Weights of a small transformer language model: rotary positions, no biases in attention or MLP.
MLP neurons of a small language model. Each row is named by its layer, matrix (gate and up: input weights) and neuron, and shows model dimensions 0-63. Each number is 200 + 40 x the weight over its row's rms, rounded and kept within 0 to 999. A neuron's up and down rows have the sign that makes its largest values positive.
A block is one neuron, or neurons of one layer that tend to fire together. Before each block is what it responds to, as a language model described it from the Wikipedia text at the highest values.

Main verb after subject. Finite verbs right after a sentence's subject noun phrase, mostly was/were/had, as in "The population was", "and were popularized"; also table cells after pipes.
L7.gate205,236,206,258,172,264,231,234,223,114,209,177,179,221,200,195,222,223,96,207,242,200,268,231,240,200,228,228,178,288,255,192,200,234,209,273,230,153,228,242,183,248,229,134,233,167,181,182,212,223,219,239,171,228,195,144,197,176,190,201,258,256,175,174,213
L7.up205,211,175,228,156,178,198,219,183,155,223,167,155,247,177,236,216,201,166,195,249,245,133,225,215,227,168,133,223,255,231,192,179,220,181,232,215,185,222,216,236,139,216,196,189,216,204,174,211,198,158,190,172,249,217,303,203,146,185,223,195,269,166,150,193
L7.gate338,216,201,233,151,236,197,276,223,229,169,171,237,204,215,150,256,266,207,166,230,281,210,260,296,140,259,211,195,250,224,175,236,208,250,240,180,198,222,304,118,194,213,209,238,259,164,211,250,228,198,132,191,162,255,245,209,162,134,225,200,261,130,179,126
L7.up338,251,168,202,115,181,249,218,120,167,221,142,185,286,215,206,200,250,181,192,162,249,160,292,276,131,227,250,208,181,172,191,249,288,162,168,225,206,209,190,264,190,192,185,242,197,209,217,200,204,150,212,160,225,253,219,164,140,178,226,261,286,164,144,189
L7.gate506,239,236,156,202,254,153,175,225,120,269,170,222,231,167,203,220,252,152,147,257,206,231,205,222,245,252,235,196,289,121,234,289,210,124,210,207,227,238,260,238,160,205,182,269,181,240,198,300,162,101,178,210,303,249,203,130,160,242,167,179,213,190,183,167
L7.up506,189,225,203,183,244,126,166,208,249,259,220,185,241,156,164,226,208,99,243,135,202,187,228,214,192,244,132,205,160,166,116,175,252,217,178,218,158,204,255,181,270,248,223,239,188,217,213,244,225,241,234,237,255,181,246,180,222,244,221,191,228,228,199,205
L7.gate1009,237,192,242,154,205,256,222,174,130,231,206,240,232,182,153,182,207,135,274,174,273,180,224,156,124,234,247,140,177,77,199,226,168,203,200,315,154,199,185,211,164,192,136,229,237,188,263,241,196,207,207,184,258,252,193,210,168,204,218,202,186,165,199,210
L7.up1009,199,196,138,198,180,220,131,209,169,235,167,234,202,197,188,173,213,154,178,220,223,181,179,138,197,234,206,195,148,169,194,199,157,152,187,157,181,219,150,158,242,193,208,236,147,234,196,152,166,207,221,240,130,251,166,162,176,203,199,221,211,193,156,215

Clause-joining conjunctions. Conjunctions like and, but, where right after a complete clause, usually after a comma, that start a new narrative clause in history or biography text.
L11.gate112,209,270,195,175,265,169,237,159,165,239,201,249,213,167,250,153,139,209,226,168,247,176,266,242,210,266,124,164,122,174,223,162,164,258,239,213,237,214,125,210,236,205,252,251,172,283,277,256,203,231,238,203,179,207,246,198,191,227,182,224,178,206,107,265
L11.up112,285,185,206,197,190,228,136,166,231,165,247,153,237,294,221,258,292,235,198,189,247,241,187,168,203,209,201,184,183,181,260,175,249,270,214,240,194,260,266,151,234,213,171,283,194,166,189,178,151,142,207,209,195,155,180,125,182,210,131,227,176,210,182,156
L11.gate554,276,219,187,250,194,201,187,159,165,212,201,176,206,219,178,203,237,210,193,203,248,189,154,177,249,315,248,194,210,172,254,218,196,227,219,178,225,216,201,172,252,212,231,179,292,217,167,223,269,218,143,170,219,171,201,252,170,186,178,118,148,168,188,212
L11.up554,143,209,270,168,178,207,113,192,197,133,219,258,181,204,228,168,140,237,242,274,202,197,270,282,236,191,264,150,117,257,206,212,259,177,153,201,162,215,194,107,326,175,302,230,207,186,226,170,186,179,182,172,226,182,192,192,180,148,222,254,162,236,163,125
L11.gate839,240,215,188,216,202,193,219,200,217,240,205,182,151,142,238,229,151,186,214,177,193,194,174,141,255,246,239,198,240,200,168,221,111,150,217,225,180,214,169,142,173,192,221,235,195,264,202,218,207,216,231,195,139,163,215,230,142,190,213,222,170,153,218,203
L11.up839,196,209,154,194,164,244,224,123,293,205,140,206,214,250,237,208,141,156,199,161,148,239,215,238,124,273,262,188,180,166,226,126,194,248,183,200,144,244,163,183,213,198,186,194,199,234,238,149,281,186,145,204,265,190,177,205,201,216,119,222,232,208,173,184
L11.gate840,263,193,215,196,277,257,155,246,163,168,175,90,144,229,252,185,143,158,209,146,233,201,210,166,240,214,145,96,187,168,239,162,250,219,213,193,132,201,121,217,253,182,241,164,188,199,270,212,155,212,216,183,179,197,181,202,143,271,203,172,224,212,184,238
L11.up840,259,230,225,128,191,120,239,184,176,255,217,261,209,195,218,147,175,236,241,213,202,190,170,216,218,132,223,196,232,156,233,135,185,201,251,254,117,210,186,186,211,177,171,206,146,157,178,137,178,167,214,250,193,225,152,164,237,206,188,172,182,196,314,199
L11.gate919,214,181,242,217,161,198,125,173,185,224,212,227,284,171,170,163,189,233,202,223,242,197,229,133,234,166,204,244,185,172,207,228,159,176,201,196,228,198,144,118,133,187,190,158,138,121,242,205,187,101,207,214,168,266,181,287,175,241,205,163,175,131,304,161
L11.up919,216,211,279,147,208,219,169,206,121,194,219,268,139,126,114,101,229,248,241,248,237,206,216,169,301,228,166,157,197,190,232,195,250,268,178,286,158,209,236,122,181,229,203,145,126,132,228,202,169,145,192,173,180,159,190,247,232,208,188,157,240,113,196,177
L11.gate943,206,183,234,208,207,184,203,239,213,285,153,188,241,181,177,191,188,218,129,205,264,234,189,260,269,200,259,141,237,245,221,185,217,222,306,217,249,263,148,171,332,233,227,123,251,187,114,178,205,235,237,285,261,265,174,215,182,216,183,152,255,208,166,227
L11.up943,187,262,179,224,264,200,190,230,214,203,182,120,174,145,222,161,233,149,184,151,259,161,269,204,226,202,224,153,243,178,215,278,230,160,210,210,270,168,178,235,122,244,168,174,171,207,255,166,210,231,205,261,241,241,183,233,226,233,140,212,147,177,192,233
L11.gate1024,135,191,249,256,165,254,185,279,191,205,168,175,117,186,217,201,147,201,205,186,167,194,222,214,259,202,191,170,262,226,209,243,193,228,188,170,211,244,138,199,201,295,247,226,218,250,224,209,233,280,214,166,250,199,188,171,210,219,213,251,181,213,207,186
L11.up1024,254,190,264,201,198,179,168,157,124,306,187,200,216,156,268,131,214,291,202,151,158,176,246,214,135,226,207,208,246,225,185,182,151,183,200,200,196,215,222,213,154,156,260,198,258,234,268,123,214,252,282,196,202,258,185,171,219,258,228,199,238,193,264,202
L11.gate1138,260,200,228,217,255,294,220,131,201,233,186,240,228,260,313,163,252,264,211,211,176,211,205,235,229,169,254,177,196,224,178,257,200,227,324,197,195,180,169,175,147,185,205,223,161,167,277,147,174,255,204,260,140,242,212,174,146,237,180,251,147,162,215,182
L11.up1138,213,238,127,130,168,140,194,231,193,180,249,161,158,242,199,142,175,218,175,150,225,236,279,210,232,277,222,245,200,75,260,186,144,222,195,178,221,163,203,190,222,255,216,144,170,219,234,223,210,168,118,207,168,213,159,189,129,180,240,246,169,227,308,160

Clause and predicate continuations. First word continuing a sentence after a comma or auxiliary, like since, until, and, saying, or passives such as rushed, taken, shot, plus line breaks ending table rows.
L7.gate402,189,169,203,139,219,159,221,185,183,144,246,244,201,174,157,185,227,206,183,220,232,196,197,140,216,205,257,245,185,158,277,248,230,166,93,238,243,245,195,188,176,189,238,217,201,242,226,133,234,218,282,181,121,191,176,197,197,238,265,187,146,234,199,235
L7.up402,209,154,171,223,236,243,176,252,161,155,184,163,224,194,195,234,236,263,175,206,210,143,141,151,194,212,264,190,131,163,194,221,188,70,147,198,238,231,176,228,213,222,194,262,180,223,223,140,232,180,252,221,224,180,202,197,185,230,209,203,190,158,196,251
L7.gate546,173,212,207,238,192,214,136,203,191,188,169,232,200,215,173,190,141,123,218,217,205,202,178,173,193,213,267,184,211,195,244,201,139,246,174,112,185,193,197,195,206,181,228,244,243,204,196,219,264,164,187,163,175,181,253,215,181,191,146,240,172,173,203,243
L7.up546,168,147,263,178,220,226,162,186,208,219,203,143,187,237,176,176,211,224,219,226,234,246,227,233,225,193,180,176,162,168,182,198,239,191,239,132,207,224,215,140,198,191,264,144,231,224,244,204,177,176,190,191,146,214,242,202,154,226,237,250,156,194,286,207
L7.gate700,216,161,158,201,224,168,201,206,158,168,180,121,162,178,219,191,216,205,163,229,194,171,92,167,235,228,240,245,222,145,212,182,104,172,202,223,222,226,236,209,230,232,242,187,242,238,238,191,185,174,204,229,145,199,206,233,121,221,179,211,235,172,199,252
L7.up700,223,173,198,185,150,219,165,309,154,223,283,167,210,105,188,191,211,239,256,197,256,180,203,153,251,173,216,188,161,216,183,193,212,243,222,229,215,135,124,231,292,197,218,182,142,169,171,242,225,236,198,250,131,246,263,178,149,188,203,139,105,248,202,172
L7.gate1127,171,218,210,214,202,106,254,104,199,236,256,174,254,210,258,218,195,213,194,226,172,157,125,148,218,257,215,93,169,161,229,202,223,227,229,143,195,234,186,177,248,201,191,185,241,260,265,190,247,242,153,177,176,176,190,181,194,187,169,242,161,222,242,209
L7.up1127,223,244,234,207,224,135,143,258,222,219,213,272,222,243,250,230,221,201,253,221,163,236,198,227,207,268,249,182,134,237,162,210,157,198,248,189,176,244,243,160,181,171,228,160,207,184,188,234,212,188,140,222,175,177,158,206,168,179,207,189,234,166,141,165

Comma after introductory phrase. Commas closing a sentence-opening phrase right before the main clause subject, as in "In reality," "By law," "After this fiasco,"; sometimes "that" opening a complement clause.
L11.gate229,264,238,237,193,161,144,203,217,202,210,253,152,267,260,201,212,218,141,161,181,225,222,203,235,181,189,254,193,224,232,184,263,260,137,179,236,194,166,176,227,224,169,262,158,203,228,180,193,238,248,189,220,267,236,254,218,208,213,155,186,227,237,205,260
L11.up229,221,212,216,243,234,208,190,210,181,154,214,206,189,197,101,191,203,187,220,220,169,232,170,165,159,175,172,203,227,206,257,268,222,244,187,196,313,116,241,149,145,127,146,164,181,240,246,167,139,230,287,203,131,245,219,122,179,189,237,220,195,278,181,197
L11.gate349,114,155,200,209,203,204,212,157,205,220,277,189,146,289,255,177,203,219,185,176,226,227,138,211,181,254,211,230,212,164,179,142,171,266,192,147,179,203,186,234,225,159,267,240,194,205,249,183,207,224,269,245,185,240,249,217,208,131,174,217,282,214,188,158
L11.up349,132,153,214,167,232,219,95,161,181,177,166,99,265,167,217,160,258,181,173,137,189,189,238,129,159,267,213,131,202,169,205,220,179,200,193,201,185,207,170,148,220,229,235,180,190,209,238,277,245,181,128,134,169,177,229,192,217,196,133,217,192,244,145,203
L11.gate593,240,221,201,266,200,173,221,292,168,241,181,177,205,245,278,99,212,155,184,257,245,126,222,303,245,165,137,149,228,269,208,260,224,168,184,133,200,229,178,283,199,196,255,242,259,219,268,203,164,212,131,208,191,173,215,122,164,210,225,179,188,189,171,260
L11.up593,252,164,242,276,151,163,292,250,164,171,221,183,253,205,189,162,223,231,240,152,167,166,108,180,206,229,148,172,219,280,135,213,165,205,171,194,201,253,177,118,249,252,258,191,152,211,221,200,168,242,181,200,308,245,235,198,252,170,243,191,146,152,201,170
L11.gate718,210,230,199,240,233,271,190,186,83,223,197,239,190,190,231,239,191,254,209,213,190,181,232,256,127,284,212,219,184,276,183,226,205,213,143,196,159,258,216,206,250,206,301,221,293,227,271,241,228,311,227,159,203,229,152,163,117,162,289,150,137,237,227,226
L11.up718,125,267,190,232,178,114,301,162,267,192,240,212,185,161,146,147,196,151,156,197,150,257,234,209,272,162,255,163,262,130,249,218,211,195,213,213,260,121,171,211,173,232,179,167,190,205,138,225,167,173,228,204,211,169,167,261,228,184,192,248,191,248,191,157
L11.gate766,152,194,188,202,251,215,214,186,140,217,288,248,243,208,237,182,172,197,214,195,196,225,233,198,254,242,178,277,264,212,235,263,208,171,190,150,189,215,164,158,191,211,231,192,196,186,218,230,226,204,212,191,166,254,186,237,212,172,151,187,251,219,279,252
L11.up766,154,245,257,137,217,144,225,189,186,216,229,273,245,170,203,262,162,195,209,237,187,201,159,216,221,159,290,200,243,248,267,174,233,149,156,209,228,162,191,163,215,211,216,179,159,206,186,243,174,236,209,149,199,260,211,203,185,196,234,229,144,232,253,235
L11.gate813,221,174,155,224,172,223,257,226,160,229,184,241,295,230,253,178,192,214,202,156,215,239,213,181,218,275,189,101,234,189,283,224,197,189,234,215,238,252,176,225,146,214,247,248,199,171,221,215,261,255,217,224,141,239,259,190,179,223,194,242,226,181,219,242
L11.up813,147,237,223,145,275,198,207,187,172,239,236,213,194,146,196,281,200,157,215,180,120,163,218,223,202,247,107,243,209,178,212,220,182,209,235,241,201,246,165,227,205,225,206,232,196,181,197,280,241,193,206,227,141,195,217,150,188,89,206,214,252,243,168,136
L11.gate1061,161,205,253,202,215,237,219,256,165,212,221,202,184,252,180,168,189,226,212,251,238,262,249,153,297,159,170,241,221,209,194,174,154,206,96,189,179,229,213,236,219,196,172,175,220,181,215,155,109,214,158,132,254,178,213,194,191,228,161,290,169,137,228,219
L11.up1061,210,209,236,187,234,168,121,139,184,237,242,209,183,193,174,233,227,159,214,196,155,141,201,241,165,169,168,224,197,172,125,250,221,184,159,193,157,165,258,183,187,123,230,147,177,160,190,217,170,152,243,167,231,186,169,147,211,187,141,164,209,195,166,284
L11.gate1064,204,237,255,203,295,297,168,227,215,216,250,193,253,235,228,219,206,134,223,202,271,217,238,213,190,186,223,190,214,175,163,237,192,161,131,230,165,258,222,161,231,222,187,225,147,224,281,147,253,200,175,154,245,194,187,241,208,223,152,220,236,167,178,166
L11.up1064,213,185,212,247,275,148,203,280,183,186,166,164,214,188,215,106,248,196,245,183,207,155,240,143,150,193,183,206,163,245,255,232,163,206,229,241,249,195,230,229,238,201,203,237,201,193,197,140,202,207,238,230,160,209,206,152,113,208,272,246,202,212,200,273

Clause-joining and after comma. Mostly "and" (sometimes "but") after a comma that closes a full clause and starts a new independent clause, e.g. ", and some"; also sentence-opening "According" and sentence-final periods.
L7.gate13,144,228,254,212,203,176,218,202,159,150,250,274,214,124,246,223,193,201,254,220,203,196,196,180,226,206,223,230,128,276,167,201,154,188,127,187,240,96,217,141,255,288,248,202,224,181,200,189,242,190,240,172,222,225,168,220,189,191,230,175,168,209,283,245
L7.up13,214,220,282,178,214,229,213,257,117,217,219,261,248,223,212,266,147,209,226,207,166,248,154,210,242,261,268,150,175,263,182,188,205,215,237,184,147,183,204,229,252,239,289,204,170,295,246,127,188,260,157,239,198,193,169,164,250,143,173,180,224,229,185,181
L7.gate401,210,287,180,129,231,190,190,203,188,160,194,230,156,135,207,155,221,165,207,242,197,165,261,218,202,203,248,162,220,224,261,275,173,165,184,230,213,186,258,126,148,143,217,181,145,172,185,153,254,161,173,272,170,144,217,195,227,165,132,136,187,120,217,213
L7.up401,164,245,229,160,179,214,185,232,217,243,137,234,199,175,275,72,266,198,131,190,217,223,117,162,218,146,218,205,171,134,201,237,173,259,232,181,164,246,205,201,170,263,231,215,173,243,184,245,197,161,197,185,226,208,266,217,81,190,151,175,237,195,146,173
L7.gate1006,110,214,234,195,253,213,85,235,263,226,193,277,183,224,179,261,178,229,219,222,207,176,196,162,267,218,256,284,224,147,186,242,159,205,168,163,229,202,261,115,163,176,151,199,176,278,224,152,204,253,250,212,235,185,192,146,134,258,234,180,174,207,138,219
L7.up1006,189,226,276,180,189,234,264,213,182,201,143,243,232,132,246,139,220,235,200,184,197,209,214,195,202,158,244,200,233,133,138,176,125,190,219,218,157,179,193,226,232,170,210,226,232,163,149,222,246,180,212,232,249,246,133,240,268,205,223,203,194,91,207,193
L7.gate1145,230,189,151,213,219,245,222,163,257,143,208,157,211,245,223,172,196,258,192,175,180,187,145,234,225,215,188,184,149,238,224,145,146,235,221,211,212,179,163,185,237,212,246,178,260,252,165,185,166,160,126,190,190,213,277,196,182,195,266,108,282,210,252,267
L7.up1145,146,161,214,155,193,195,200,173,216,201,302,180,182,169,229,166,180,269,220,190,218,175,194,182,257,124,258,166,155,232,178,151,163,196,190,159,172,240,168,269,230,266,247,202,204,223,154,164,151,229,218,233,165,222,245,105,152,243,129,175,214,202,247,227

Auxiliary verbs after subjects. Auxiliary or main verbs right after a subject, often a relative or pronoun, mostly had, has, have (she had gone, who has purchased, said to have).
L11.gate152,195,209,251,127,285,153,161,130,171,148,239,265,241,275,198,255,212,174,241,204,203,158,117,265,172,207,146,195,173,183,218,285,185,163,215,199,149,217,184,139,246,195,200,224,158,245,214,198,241,181,236,169,210,212,176,210,186,117,224,178,277,178,171,102
L11.up152,176,224,147,237,253,212,214,157,82,222,144,118,304,215,121,291,209,164,178,141,225,192,216,232,164,203,211,232,278,245,209,209,185,241,168,159,188,203,168,227,226,198,168,265,214,316,124,176,179,178,208,201,238,247,180,235,225,189,150,142,166,192,170,174
L11.gate322,209,264,160,193,175,266,205,208,222,231,175,171,167,180,150,203,178,99,126,223,217,233,154,261,192,227,232,126,209,192,183,187,182,152,202,206,215,157,204,185,242,197,157,267,215,208,180,247,162,191,142,218,272,207,200,235,232,239,247,228,249,255,210,183
L11.up322,137,213,248,272,219,170,256,206,183,204,162,206,261,139,202,175,205,195,208,183,209,250,227,217,211,191,185,154,222,172,229,243,221,30,239,133,208,217,186,224,134,200,158,161,196,160,216,244,268,206,211,195,197,186,218,251,132,171,148,179,295,168,162,216
L11.gate450,175,173,198,242,148,198,203,243,150,230,226,190,171,142,163,155,199,197,200,225,169,157,193,197,253,231,164,88,153,168,198,221,116,157,174,211,171,217,188,214,241,204,193,225,221,203,154,259,184,178,144,162,225,229,251,193,169,270,187,182,246,244,255,169
L11.up450,239,174,230,219,169,159,136,229,166,180,243,118,159,197,264,235,278,223,177,125,236,196,222,137,145,177,165,203,256,188,205,165,282,168,208,220,215,226,231,176,223,135,197,246,188,156,218,213,134,225,254,161,213,172,178,155,197,223,228,211,161,194,227,208
L11.gate521,141,211,189,210,166,250,186,195,113,157,214,180,186,178,199,208,224,175,201,173,192,218,138,96,199,177,174,253,194,171,252,217,125,226,174,181,268,211,246,267,216,188,165,216,181,197,246,239,217,193,300,180,214,188,235,221,211,211,120,203,212,202,192,178
L11.up521,211,178,201,199,173,237,195,226,110,186,176,249,160,155,185,218,231,201,256,217,136,240,236,77,196,148,149,183,203,217,205,156,200,227,184,205,257,214,174,234,173,158,152,199,151,239,223,164,218,251,285,217,222,185,128,223,226,178,195,127,256,222,177,233
L11.gate559,141,165,166,160,246,147,189,165,217,146,173,133,222,218,139,194,214,188,183,209,226,200,183,258,260,172,246,133,253,196,187,198,187,199,202,166,165,231,169,213,222,190,215,169,211,236,191,249,239,238,205,200,146,207,195,203,184,191,223,174,246,175,176,154
L11.up559,225,140,133,172,262,163,173,172,243,179,162,90,174,160,162,181,178,147,234,169,254,206,145,248,220,170,202,186,235,232,219,189,184,274,136,162,188,213,235,142,230,170,219,212,150,194,204,233,192,135,222,235,119,202,136,135,216,189,220,173,167,162,106,135
L11.gate722,164,174,277,265,308,221,138,284,143,214,182,245,186,249,184,267,170,237,194,116,242,186,153,129,160,219,222,202,204,174,199,205,111,139,216,113,214,196,166,180,216,188,193,190,218,101,236,200,274,217,289,224,194,255,185,213,127,209,278,188,182,194,196,212
L11.up722,180,136,204,243,220,220,217,176,179,279,184,290,176,130,204,204,272,207,251,145,189,245,197,161,169,277,226,176,217,180,173,188,247,192,174,183,157,229,256,159,229,180,182,164,163,184,193,180,198,169,173,169,236,273,185,178,114,178,157,221,200,203,220,193
L11.gate825,213,120,218,188,274,245,187,237,204,226,163,195,165,232,205,240,186,234,225,133,173,204,225,107,258,209,201,199,242,179,256,210,196,110,207,164,228,192,193,219,239,179,197,176,237,216,217,178,212,202,253,148,209,251,273,245,192,207,128,123,211,214,225,200
L11.up825,181,145,203,193,247,247,230,240,195,299,218,169,158,261,148,211,239,175,177,104,174,231,228,151,164,180,195,126,231,217,211,194,209,211,183,237,265,149,210,243,183,156,218,112,250,215,128,191,190,167,214,226,309,186,243,257,221,135,169,185,187,132,168,179
L11.gate1108,217,155,130,196,228,206,252,181,222,254,242,132,207,218,246,184,265,121,170,211,217,256,122,153,191,165,190,227,180,205,217,173,246,240,269,143,192,177,204,246,233,134,193,178,167,239,208,172,222,282,249,178,211,140,176,248,223,164,191,198,282,210,172,189
L11.up1108,166,176,194,169,238,170,166,210,285,184,187,196,229,220,120,239,138,229,256,120,238,254,210,176,144,200,210,207,321,191,191,166,183,212,248,218,215,127,198,285,137,150,143,210,146,324,135,112,244,211,260,178,160,239,182,221,164,207,183,207,159,152,170,210